config.toml
d_model = 512
d_mlp = 1792
positions = "alibi"
tie_embeddings = true
parallel_block = false
lr_mult_up = 0.729
lr_head = 0.00528
grad_clip = 1.0
schedule = "wsd"
decay_shape = "cos"
final_lr_fraction = 0.0
batch_tokens = 65536
steps = 9824
MLP neurons of a small language model. Each row is named by its layer, matrix (up: input weights) and neuron, and shows model dimensions 16-143. Each number is 500 + 50 x the weight over its row's rms, rounded and kept within 0 to 999. Numbers have three digits each.
Before each neuron's rows, "fires after" lists the tokens most often just before its 100 highest values on Wikipedia text that the model never trained on.

fires after: " (", " a", " A", " \"", " The", " An"
L3.up1017:456532525501611483509492499449501428520385524432493471475546493486554528553535529482545465545444614503500561494556474549579574534491540503537518458546476536488531526494432448468451437484520479463476470511501562521558500458475447403523377455473456601534496518484434577512485505430436448417458460577501453445478574570538478544367503455522488491380577468488490517501545505552518537509437

fires after: ",", ":", ".", " 7,", " be", " so"
L3.up1410:501432467467474508544405461574605612508550396493525462451616553589469473444530500526508477489530480498478459559466490540396507506549577503511523427447485502413441502584399446458520502573515515493539380469517502518531574544507566392492425498509552504468591470514453527463464446507484459372529559391478617484526438564439529486536502497476486517488483492489470543449473466516506474480403

fires after: "\n"
L3.up1047:515494465487528422486474526389551450499523515513525480583451525459467482495610501500513427448596597471456476545443468551595517504528539428472519594427507552456394431513423565466418435452485485510446461487436554451516502442504508500499519490572488497436472510548545544494455492438425449419442479657540494549508525575431567427530541473482509532554525575498561505532547530443532626639443

fires after: ")", " (2)"
L3.up1005:484461514463507478477514489451457531508529461550514491439510473549600402499483556460510502440432525503486583505453524546522496537524541537559553476539473459513530548451421377537457436487577587446541525487466417491489436419593539479546539548496515525500520526452594457529475484519486498519504521574442494462401435482473532587418441486442476566586473545481495536436532452561425482492391

fires after: " |", "|", " \\", " Pos", " "
L14.up248:376485499570560643462499511506435477475490485449509519495461521512539497472520527458461558475534528498466378477483525564518512547424530555477407441470385574613585560547429517450533484542505399421448569538514452509430582586482424438503353509517562556512416524468517585564450508518454500500545503550472428530427496524462460478461560564508555485484483487454472468557492529595531557497596

fires after: " the", " a", " his", " an", " He", " The"
L3.up1426:517521483533464530509591500512544495531489574539479479472506572563427505479477526483563516476563501493544463445476525463458479576522445505537477481443581512481580481502442457421526476425504454461495482549440510479471489481432404565468525490409445586524398557482495476460619431500480503487445509490451554480460554438476562399478486515585510558518578585477483443472542506526491587476540

fires after: " =", " History", ".", " life", " career"
L3.up292:602558533443377459429519638525503483502535529435536522436499483556501445485575533510508606439513518515508482491551537490473537560460499536496444472538488507520539544532429482509503486427509501507600555521446546517484482520442504489525493459505459563558585470498472530509452471527569535514442469577505480554442405492545528546402574460588506476497420554561609442554464559473595526528538

fires after: " ", "-", " (", "/", " Co"
L3.up1780:584566563497593550487458531515485400447467458500612516519542495515585446535510447524404536457589619524460519524375466484525475551485397553521602466521506480564578585422518554496462464514513429447460469478420519490459440513467514435591449448526430518490530482455521614435485490478463462526466607433497441539503538473429530561613461574462518569433634478494467468441484419476567504517575

fires after: " who", " that", " A", " All", " a", " what"
L3.up1731:506459546518503477565513512546549545492470476498503477468489433585515487451534466444531546519536579506506436453511417457471564519469443477574580491511611449586455442503481535532465516509501519529510449537578504520552603509517457512519340442500570471472519454410578575568569478521443577480473557541474461517532436481642517505516530441523471550482409545556567530539535517450544547507527

fires after: "\n"
L3.up1471:499542473445473470566516529470536613517566405484493420466499507415524519489570550431555418481522545527549433522545433547542548520467518411559495465507400453505542420576458449523465455541473524591528510463497526450539490469498493512503497485437455581468544537531491478453555562564616542498564519434438481492470522490437485519438521549459551498458416616476523482423397514508544577547508

fires after: " on", "On", " On", " |"
L14.up196:567543549483437434482425547496530417468644491608447548590549582573487558465447439468532517488513568539525480531461491550420456475538620489506591444478544459588521480462409501513463564521514517461471506483513460486532595522583504503549413500418450448544539483508482554509524487515499554585556490500533515506460477441468463451483523496521500410524449523443453539476528419476521546413457

fires after: "\n"
L8.up274:458531447458514540424455467511464462435447554480485506440580435583548461460436536531522551469481393536426473535470405454542471518447573574553450501500427511429397487435492603597540450470452482550453422525517535511444459491565466469505519508484504518365550517436457482514482385583589525583364451473568519431436537549477510429428450409515458569543537439464499468499573484507524593532528

fires after: "\n"
L14.up971:469472586478606516472493555552426474474526524466554566499519572579520483533550523446491469447487525487549476527494500522565495399483497486540517561498404407465444521536541484502476561537467509475534465417535525452474484423499541456539469534441567451550520528578524501474472494569474517482447505541542469421475430481589515464435396398550508492478501522473587503458484388415442477564479

fires after: " A", " a", " ", " Re", " 4", "-"
L3.up755:500563477549436533514449447523510467570477499445491527468438610423518461460437556558448586442585540501499514429514452549498548557516509578534494502521501484506499492555456491420497487591552610423473537573572476511598456556479558559524443543465477478480501531457457570564475480478532499435540467516564380533554554587439567624462531482481474556481551487626500556526487578569433450440507

fires after: "\n"
L3.up184:464470554474436532509494544426510489461462510448483445461528488477449460587541485592524471500477463424412616482509460561550405541426507400429476627499525507505502598485531478482511415503572533391496462532527391475535586593614411416514502574461538429446614533543444482494513563501496490412464527601509500445526477496461470487483485508404359518553509488505483444399464548504410394596476

fires after: "\n", " and"
L8.up857:498530479436468446498485468431478414501478453485489454476423515609511489533479446608509500499467482479434433546540425527571449542398591479472481460466493517465530478583343512569512479441393515559435456545459488436426434574435493578330492474504347384533504500513470481540506567501526460566609492511540517508487560517386492521484498589577410529438515548416461475561530507463403551552495

fires after: " a", " in", " A", " an", " At"
L3.up1173:554535578413470630525516473507505497493394459503503517554542526461514450569501502487562468518496520534410565487486400467413472410444396473474403436515458471484493537457458610507454509512560491520475481459498494511575556538438487583557435504494465586554504453480636434558462515470497500432463450478498547498474570508502519509464528529483476375490494508519597512436486482502456498465520

fires after: "\n", ",", ".", " |"
L14.up1561:492526478437596556486477592506471447460494544487509542476513416642477495510533497493455418432489476468543524456495461476407571538526491556514543504505463453462414531463517451483489451495498557427583439459497565527526509515488517397469404511506540470422525404507451479523469494507553564573471474446476371504457419520440500356454504432496410389467529550460513399495530491536549508575406

fires after: "-", " (", " \"", " un", " Un"
L3.up87:555556579438516459513444425601486459470479470489487571552527567420479444579567469523485495466477507488451540521417523564510517531533522518437522553456459512588471446471450588458476447465603476479530463519545530539478435467502500422604538527509488587489567448575588460546460474517533473448440598511552499500485538470429533398516557517462419447485508494459465476482451590487576504484481

fires after: ".", " of", ",", " in", " Trinidad"
L8.up831:526443468567415459621427509469479534460531424451407508515550543446476503587542499535524479421393483477555443500479500483495603495474453461489501506540441529501496449491440557515531477458492533488547529439415433569525454504446366539494478518508505512502470517557690478526503471491506466452486527443441443584533517510621494542544511396476467496572509450481486538455522503456482597596476

fires after: " the", " The", "The", "Early", " Early"
L3.up741:494552517440475543450451552521582515437469469511516477536609532453479431540587383484457457424508583545617491546563477534502511533521438436411530519555476476535502424552586457460461664394397457422431431498474639497560423493496444559464500503592566521542518470427432585483601521504491527351539573557528492466439481550530600526457486570445551496508448471549512492555588516498464457495417

fires after: "\n", " co"
L3.up954:483475512541443442488441436498446448519502427630442589497434507512565538531444504553460460523475469505668448452667532454538512611485423501464440490408548448489421527520616552545541505471544464402442548504507547496486435532414537486489466532483502471475589486496449470426506494515441457464469419588494526551487517452465496464496430501602523393545502411463506424566577492530534516499491

fires after: " the", "===", "s"
L3.up374:570498480472546441522509557501497499547399489434529444492571546544481499518460453530401500429477517472459489458483574576435496480523405551493453431499458439499551542515430508492415401436406479510416508466511471462506544506536540502569477406503518482528469511523381580539423500493536547460538483486448436484451433485521543432451509468556429517474591487549454481472514552491512556453589

fires after: ",", " Chinese", " A", " |", " mass"
L3.up563:472562457548464532599521466506539509443470546503510502427527506481515548490441550559463442414536409456482480532578486526377436456496444556487438539485480493562502471438436574481528495525577473557478472515526564520593522491494515548513506548457509493412522446557397516568517447445444519566446510527452461485499506475446496505535477507437457504507534486452516563579475507473583615526452

fires after: " ", " file", " —"
L8.up628:497548422468515452476501464455459441470399466501514552471550453522558585542505514537516486462523408555424421437511579486499532453514445508476449420486529503536526516536435547550392504610518586455441522465494512596434551467572482519490512487442559501494559470425544542490594540570562430592486588490571498538468546569464350580495563474506506480414477498486516495432447452496426468556447

fires after: "s", " the", " his", " its", " their"
L3.up1733:506487497486516451545568559532587529453465385495472599495560517470490547520545416480512478459586516516425398437508424508493564430489436529462518614534519514503533444528458502398489560516404486423536461464484492413527428448497473568523418467482566536567384469541523429376560481566531573432470502421525488496491544488402499432525476513521604499448492501576491420544528585453545542546542

fires after: " |", " 1", " 2", " "
L14.up1773:440538554455501452557506417513512548470468507585505520398502497406517481473461502536537504545485540478506568554474466392580460446608463524556521484581391491529559388523498463481574436545482509436499430513448620523532481460488518526496532465522487439479508385509441590516538466514593501575448473478545518496468501425467518457466519413354443393533451559536549552475526500524476428490470

fires after: " (", "\n", " \"", "==="
L3.up617:465435516404522503586462618427576536518522531471502497470475398523554399578524459531501564462510449422546480423496566431477459471530569496477552505567455538490529521492456532426430525489503463506515423540464489513488540511432480461466428407593542460493611593549512389534488484491481435556508526531428413549399547615446524482474514472495458473493443518593575558468563503445522520494457

fires after: " the", " his", " her", " a", " of"
L8.up1022:592519522443575508572593519469593544425576485474480525438501366556528484432470580520543474547524523471545497448534452495506530445501450426457496597514529480503399497475526428503578433488478588514531419502505468502455507469410497541578507463415507583456540453560498534520485518599461555452421534508419530504488496537440550561583571536494483562558512434534546533549539467458437504476487

fires after: "."
L3.up414:519570439515489444502550505490556543543476424504544435509514413497432390435503451488477529476465497439451433510458576490521510457447466487493506484494433512475531495535452431487451511472465511475509470505487500469489517499441441551497436484501494632612607445611486443601500469570518412535526495537459556425468551582502456453520542564454487437451489537374476458491547477482520536540431

fires after: ".", "9.9"
L3.up175:508502527531521536467558466509515405550482443488479600562503486417479614386452459457527581482557499434484471501505547467468537526486553438468545456438507446502550440413568619445488511525437389455586484497490418476495512471400602536538423555429474523482577497518542536448466466517451448534479486546504489503465480624468550482431532562511472486454515537462557451565490453523557481429535

fires after: "born", " of", "-", " on", " around", "the"
L8.up1207:552557456469459561554466503421484465395447531402467466591602498456526501417502521483467489612467569488525575532474464501513475495531459541492605490528458499524437428538498498496587557579555543559601561486523504544499431404565486525436466517510493475374470541447505499438551634513484576533413500553552452501534510437549554564526532454451468473537472567460463400455435484480550599426536

fires after: "'", "\n", " two"
L3.up1124:550483577538488540522496476519555440529559484572505483640486474483533484414449483517576420601501539416392542472438428506433539431466582495538564538529586501625440491482407486536420501386495508493574584546560466508446467605455596538521493514468557518466545500584504497408484438540440528408440446520495427428495569478496491472499454525526461467535482502488474499583563524549414552451546

fires after: "\n", "==", "===", " life"
L8.up1408:545528446538532539462548503603466571533542590483457447440485506574497530464466539535482495535448575437472550443477588528528461508434527431514488567439466437535473437624475476439532428336538487401478472458470525521516470525508499525490482481529469607473540401477582402345563468526506509536549544491567438404599548560555607523569469502543521518456484580462481489482526580553485578571536

fires after: "-", " of", "–", " de", "th"
L3.up1742:575447457487461521500516519506567520559482530500445565490521446425501551456551525476397524575566474475537405575511481451491439551465465588495473464475523516474491463510464502427501446492542443561428460636404479470529485446454443502445532576560490453557614499561474507492468619538520578600510556410503517464460606564524564463634412443492516435557589526569474470506549470550573579564563

fires after: " |", " 1", "N", " 2"
L14.up1372:418509456501387501471562487421529547486531556468527421517402429581453431525532487414585500604541455396505561412608488514582504491551543574627553414514403528531421457531501511503502510557460606515397580530538593431550558490452432476525511428461543534431507569532441543490505563546572522509461400475488540467531555482413461463488572574518493476462523434561573506478427520563476450440442

fires after: "\n", " votes", " ", " his"
L3.up1443:431460435507564492478455478472487592390472581403483516525443521559553470588550540501497555456551475505507580496466490530453538532598492540543503496464510478543544528536544494520507495554453505524472501424501599463503546556448437497446453478470467487517530472487494441453514432501480405451526393487512446515460459506592574491518461432456500538467451517498656517438461514470462462569438

fires after: " on", "On", " State", " No", " On", " |"
L14.up356:517442547514496461494562562554431554519419454515559484437455562538478499549519510535412500521456434481473529539482560590413561542567480416458508521533463508518510497560460597542540478512412535474634510453492505424507476442483520546528542532604472465541563470551480542510517507561502442507535512546522534546454476427459484532430413486542473492587503480428625659553556529539469416495376

fires after: " as", " was", " were", " is", " along"
L3.up1314:422483461571484497489502545547525584588534572500537482566535470548532525395546416519479541552501511424587469545469438466429421544493536551560572449530518472553541475513556539477477503445467509468435522440421473471498479476417503463461491483527462584512470486485501492549504435551464498460480460534544612488444479432485516409561513524586550547589571476491457533489540542525577539452488

fires after: " part", " a", " an", " One", " one", " some"
L3.up656:518501480539519448474478517526443452460481569510497462460552534515406523473522503614549484512555498552348548539429559461615524441548448465455474569522569522499504603524467500491470468459554549394550460610525443580562559582548481467468414473482497546498581522472451565480514493498522587434488533445483543480428461511504496453475428459506480549479362487483506438572602532427411436413468

fires after: ",", " |"
L3.up1474:520452578537481462521597581509456519511439443473500489454547499590491578534528475554501416402465483518501390512505509590446482526452495402500615527592456540457365616569564575518434528479513506433450416467538502485541530493407428457440463518634369563534499455507586477491555406589488525493540513510494445475535570424495493556520492491541521455490507440526474525519511472449467599481469

fires after: ".", " a", " such", " degree"
L3.up1502:474452429511496425467596515537602574433421450489469465520492553525474535457500573607537520453479506455512484382446502473575543569430481620512430514446529489502456527446423571479462516464393444511511540484489532479481476476482549454484451435474587520454523551449552625538515562480503477525504428481565488483534620459492463510541508542536502475524539477456477425516490533539536561548466

fires after: " a", " the", " A", " as"
L3.up1333:532467450501482472504485479458581508535501537481485424497492441511468458527429552454491495418446544489482531466512361534481504546470566582467491382568502467523522587480368520433486501543427587486496593596528604532547539507501504459574468435472532411419511523530545543470475578521406502444530401495571613455500517539559417465584555494438467438508513508509447537522597510551551432508512

fires after: " |", "|", " the", "s", " a"
L3.up72:564579520490558364485581482475472388449496487472537476526548451562567459509505471390456439520505543461505478582395476441493501515508503463491464515534590492494443441503469442486520534467499529487558476460473426460478569516428479491506466531508518496557421598467424431533463452537470455496437425561535468439441557486534509412485465451548451452465504522600517536529578536449473409522423

fires after: ".", ",", ":"
L3.up1265:572529511435398481503522518491527531465503507479519546491611474582452510579480500533454479440561501464482386536533489518390516552510512559418502529451507476477496534519484581448506584481541495503505317436529539511502552468453624422554546509540485508603504451493614524530545379506424375558560564430530474453544539612494604497406418465470458493497391595494504469559419472517493535483467

fires after: "\n", "\"", " for"
L14.up1314:506365468599570457550567529577482520518525480549479489448465546478496577520534608397475552443478478573465625542534518501510512489483562477477479481513462508438477520471436509490475572472498488477501481503518464472567516407533582509361491547474517544573464533529490444503403414476529470577421503491457456470553456486521483488417544533537513454454516475494451482411471468530528537597561

fires after: " part", " member", " 0", " a", " role", " featured"
L3.up244:489503473446520406539537534531496491479414499575494583460468491394511541537476536526469484454489436515356530496522473577522468455539539416439555470482495423503541525622529443511589411604552482458471472498529479612560530490523511539482517493423409480476556505508512426512538427478365469543416414451523514467576527631527506453487488512510528549554517431557461500466514559444469521475462

fires after: ".", ")."
L3.up1301:432546571517549418477538489541564485461384455441395471572527501428500491437393498452494440502485491401494468425506599537435514600483484511498445582453492488565480488412585503474508502461433456476519532431447483454486511580534517446547423488465485507579566515475595452493565483494549443581522457467567501526506563455561449456470507400557532561529516437549521475550499557527493462463426

fires after: ".", " that", " However", "'", ".\""
L3.up1435:491493525463562488510468504543468553470429416529504447540463452448521508513517462500587576502496441492451469469503420609567441568487541553489469584507529493571500469515531575393440539521510434468533473588477523574562513564482612581468469586468467415521558513506507551510572494485461505496504526492470428464488521487523472536473412506540583497457415491429530476532451394455471459508408

fires after: " and", " but", " or"
L3.up615:497432516416479521533490493566453512497462583522506544530480559565564566464463538536530390577536406511589491452472491506472538467516433443457482510519436489496393515525462552484462516448488487517527509468511495456497507521544523494417523501521553368368395507565570496525556546499533527500472531572586483500411514454513519537502483528488550552438558392494458525524431591429410447438482

fires after: " 0", "'", " A", " I", " a", " What"
L3.up997:493522604474546456591381425501523541434582526457480471434479511504543443493491424471576508530513509559483640546554450500461503574530453514520618527459512454531487529585464545608533559476500452428563554519402610447466542571524513510511492580442513555445419551549484394470458589500511493457445539556432552395504509444525470472433476517509536577501486539485488563435600515471466488530472

fires after: "\n", " (", "-", "N"
L3.up1771:508463490451441524488533480550496589422468459395571515440580555561526491510494471414561450520568450539438583510435529567573432437532397476467453506385412497445495452445429485490464474460458471430449479475464475536510521519580569463571448395448454490588546594539568512499521506514474516496508530463532546471369532511505425439487515435519440480499439526470510420518540519463452526578528

fires after: ",", " as", " is"
L3.up632:438521558597486488485454509538564487578465466492495515521466544534494645551486481572483477477560560512579336456486480515494517491452558552520571519543437461577373565541506511478548550457429466526383471470387391494592491437465575433481450480425379485565538454440497509509551520567492511514468525414455501467428607512499527547476364454507553552476507401464380525488474484492439478412467

fires after: " Z", " one", " be", " One", " were", " position"
L3.up1538:533514406498554502438433445542456530465432520570493448412462568539535460567490502543551472497463545396550502547431552599404415531613464436612530555541488543430429512472467531533528472412593429474448513575441548570536465521459514540396466575415493531472497529539452532509507479465553547440438572479458541610579518454561511511444470438495483544429408532500511541421577516408456495512469

fires after: " of", " in", " New", " and"
L3.up969:525481441527378612541445525544569392462533508513414541524541535398490422419480506470499340510561413572539457528517508521551500535455502533456557455431521453505554430462509475470458533549544465562488469505525491456460512469443540416626450528510456550491549529439650504523608620557581554565645506549498452446432511592560598597528457448491471506465543506537570439474508521439554448496477

fires after: ",", " 7,", " +"
L3.up1555:445477473494480481478484540484506554433495427508473529524521626528453516539421508510490535441464496526492522536557458537485471551588564479524567512429379524429488465571506569510526527446502544533483489404535500534449491479552499479456461492545499455525449561495546565462530552593501518476546507567426577506469515575380481561611501486434436487476477601442519470500474529494515480497482

fires after: " ", " A", " the", " The", " \"", " a"
L3.up1321:413457494470437439599537569468509477534328361511558486542471487548442471496513479485534505516424493506521529536446334541595487461480476408510515417552504495512590501439479505518402552452455520490429493487394513442471509514488528508597539481528480580448484516506569480527411515533516542427541546488575524536503476437496427535460414518486515469579502577484490575478680563375442461450509

fires after: "."
L3.up165:588500571503537547463456556541554569458487500552434504489493433520452498496450436470514542432519426590454464508571506476498573509405479500593469462437423546562524500556408391525501481522490528542561536431507619542494529493487437458428542523510425523578504506574467490572514427616560549540517484456548555419484520590477476542456603456557575508462453552508556613455488497490519522557566

fires after: " |", " was", " as", " —"
L3.up1480:526475455561534474530549483538514525535464502482600484501527543488518516565530451483556448514487555573526486397529491479508477523510458416584455522404394527514484528490548536460519487478541522514412419555456421491583441501475443547449467465488451485575455478536543460525509481520512528542484513484544529464491517484527453485457527446465464529574464536482545531530445512534584528472392

fires after: "\n", "==", " =="
L3.up1262:584496426569602440521493442502573549557518453482454577465627485482561475504464564554541459497546478411486571497485500470529562490417436539507527428464465551520467471446498470477488489563530464529556491544556502492488526541436522397446448528488503425503398514485447602469606545490475490541533573504530560523515452405558425524477484413551612557568529499525488483466541426465540423539474

fires after: ",", " along", " addition", " together", "In", " In"
L3.up1684:442479451505421488606458588476483492476526550517515439450497460481566462462399475472536431380464534443543471467532539634456422473603498475511583618484500520471510469521459534566449478524544580470397465586445519451560462496473461445515474495523573542549472448609570535484548389524634519489529505459492387475448468505495497497513477455413457538521482547358459443410496559561493547481506

fires after: " was", " is", " Year", " were", " are"
L3.up128:546470445563552531488492562470510463503417495502502488506551491567631552432429480524558515508520478552425437497519537566529548480533608503579556455504510474397508411400524556412490556578453397555541441491512522474495509564430442509549502534477449493461517467520458538479418512507558446587530525492445540364627528475440552519534534487413480422584455442446476517496524531503463463504528

fires after: " |", "|", " 2", " Score", ";"
L8.up880:480537434450516433507487491509585441508526514420502410520556545594512468536486481452561483521530474526551510525505509502586515527558502481408507459594516541429518504440460604428522457527389489530386490521509483555409521534507513517507397533494585467476537474548495414494474477455528451445488501460488510424489513455544415487464530432502491544576509462436580544452602453485561508492463

fires after: " |"
L3.up46:414524436544506620445484516517526544513509555562476551514477508449428521523503535435511523430537409467420453396467523453630453409506454497538460513548369512553529426548474536568440470383476561563430534481521489568544465442478525362482434498475363412472519517464440396492446484545475544521517467556518506477511499507477397527413598585503532533508481628424510467484550453477404529532539

fires after: " on", " On", "On", " 31", " of", " January"
L8.up1369:519496409499539463485474443499418487448508449587517512501517465488536536568500477497493520512471471593538440604577508461408507469425491536498547516537559558518481467487469415518542408537510514438526405481527413428488450489565511423533527517556533534532573465558479485464510522490551434546567555476469369589491443508451500469431518455469479470506509429498510523522594506448469529435474

fires after: " |", ";", "|"
L14.up902:446392673471529552522460374467496481523553474496548465457439580540508589422496429451492427561592462654572555477565406608455504457394432470466492426473487602522549423486497499554478458396401473562495487615395506488448458529499574452552513405559501493481443559592497457491424452508436600604519503448552504556501520471460473552521607480526504518516540520502406471500485478508516511493519

fires after: " in", " |", " In", "In", " of"
L3.up1106:481505512488443472487564552438474523430552463438531496552511471490559517561428505518464584418423516547528571494543462595499508575508480572422588474570527509511488413442480578459443552496451500426513485538547517508532536473451446557569499551543394532530491543480445613525475545507487482407445459560605562465492413556545490493447499478488475530496535528439475499550539646579474480515507

fires after: " was", " be", " been", " were", " the", " is"
L3.up825:509464378490491478556476614556506509527402529636502483500544519616469529496531502532438469533450494446456538508528407508488488485461399508574428607512598481510479424442435566552357455478512564450461511544541512420453487445498422491476454408545533408527487469551494503563460502546505536434485470535450497479492539431556515475530458437504518478366504393515532509485599601520435436477546

fires after: " |", " the", "-", " The"
L8.up1325:548488532552603500576549601529453493473521571474408446578522620503629618450528443552514458515519396432479568480511398502519543434477499522562485436544581519535538506429459538511582545459571476413516569594512553586508544500437505437482521534501544489450479557541537606457452504537436534427516562548545558608499476493513553527535429492533508528373510467521437508501464517380498458463472

fires after: "\n", ")", ";", " "
L3.up1590:494398530462450532419505467521440505502484417436510517476495387534505528537584461399496511540432564561516473524531463603462509468402552533551523478484500461460511612529495426515517489425511514451554515536528448429624375474544545529506566562468460467598499481606548439485547537521520557491513475499521505451486504539392642494528564527481512514548479485527567529503485548540556573567507

fires after: " |"
L3.up674:445473448556419509546555513474471564515466499456533572426450416587512469464407480453564423502465467471405499601443433413570461465478410597609422521530480499596562530456513568551481606533438497501510542494504424536523467485500561512487527504451418560522452405489480531597556529475489547544566438549449496424451524518497545425500427537500549503513504513389472450522548508551465413506570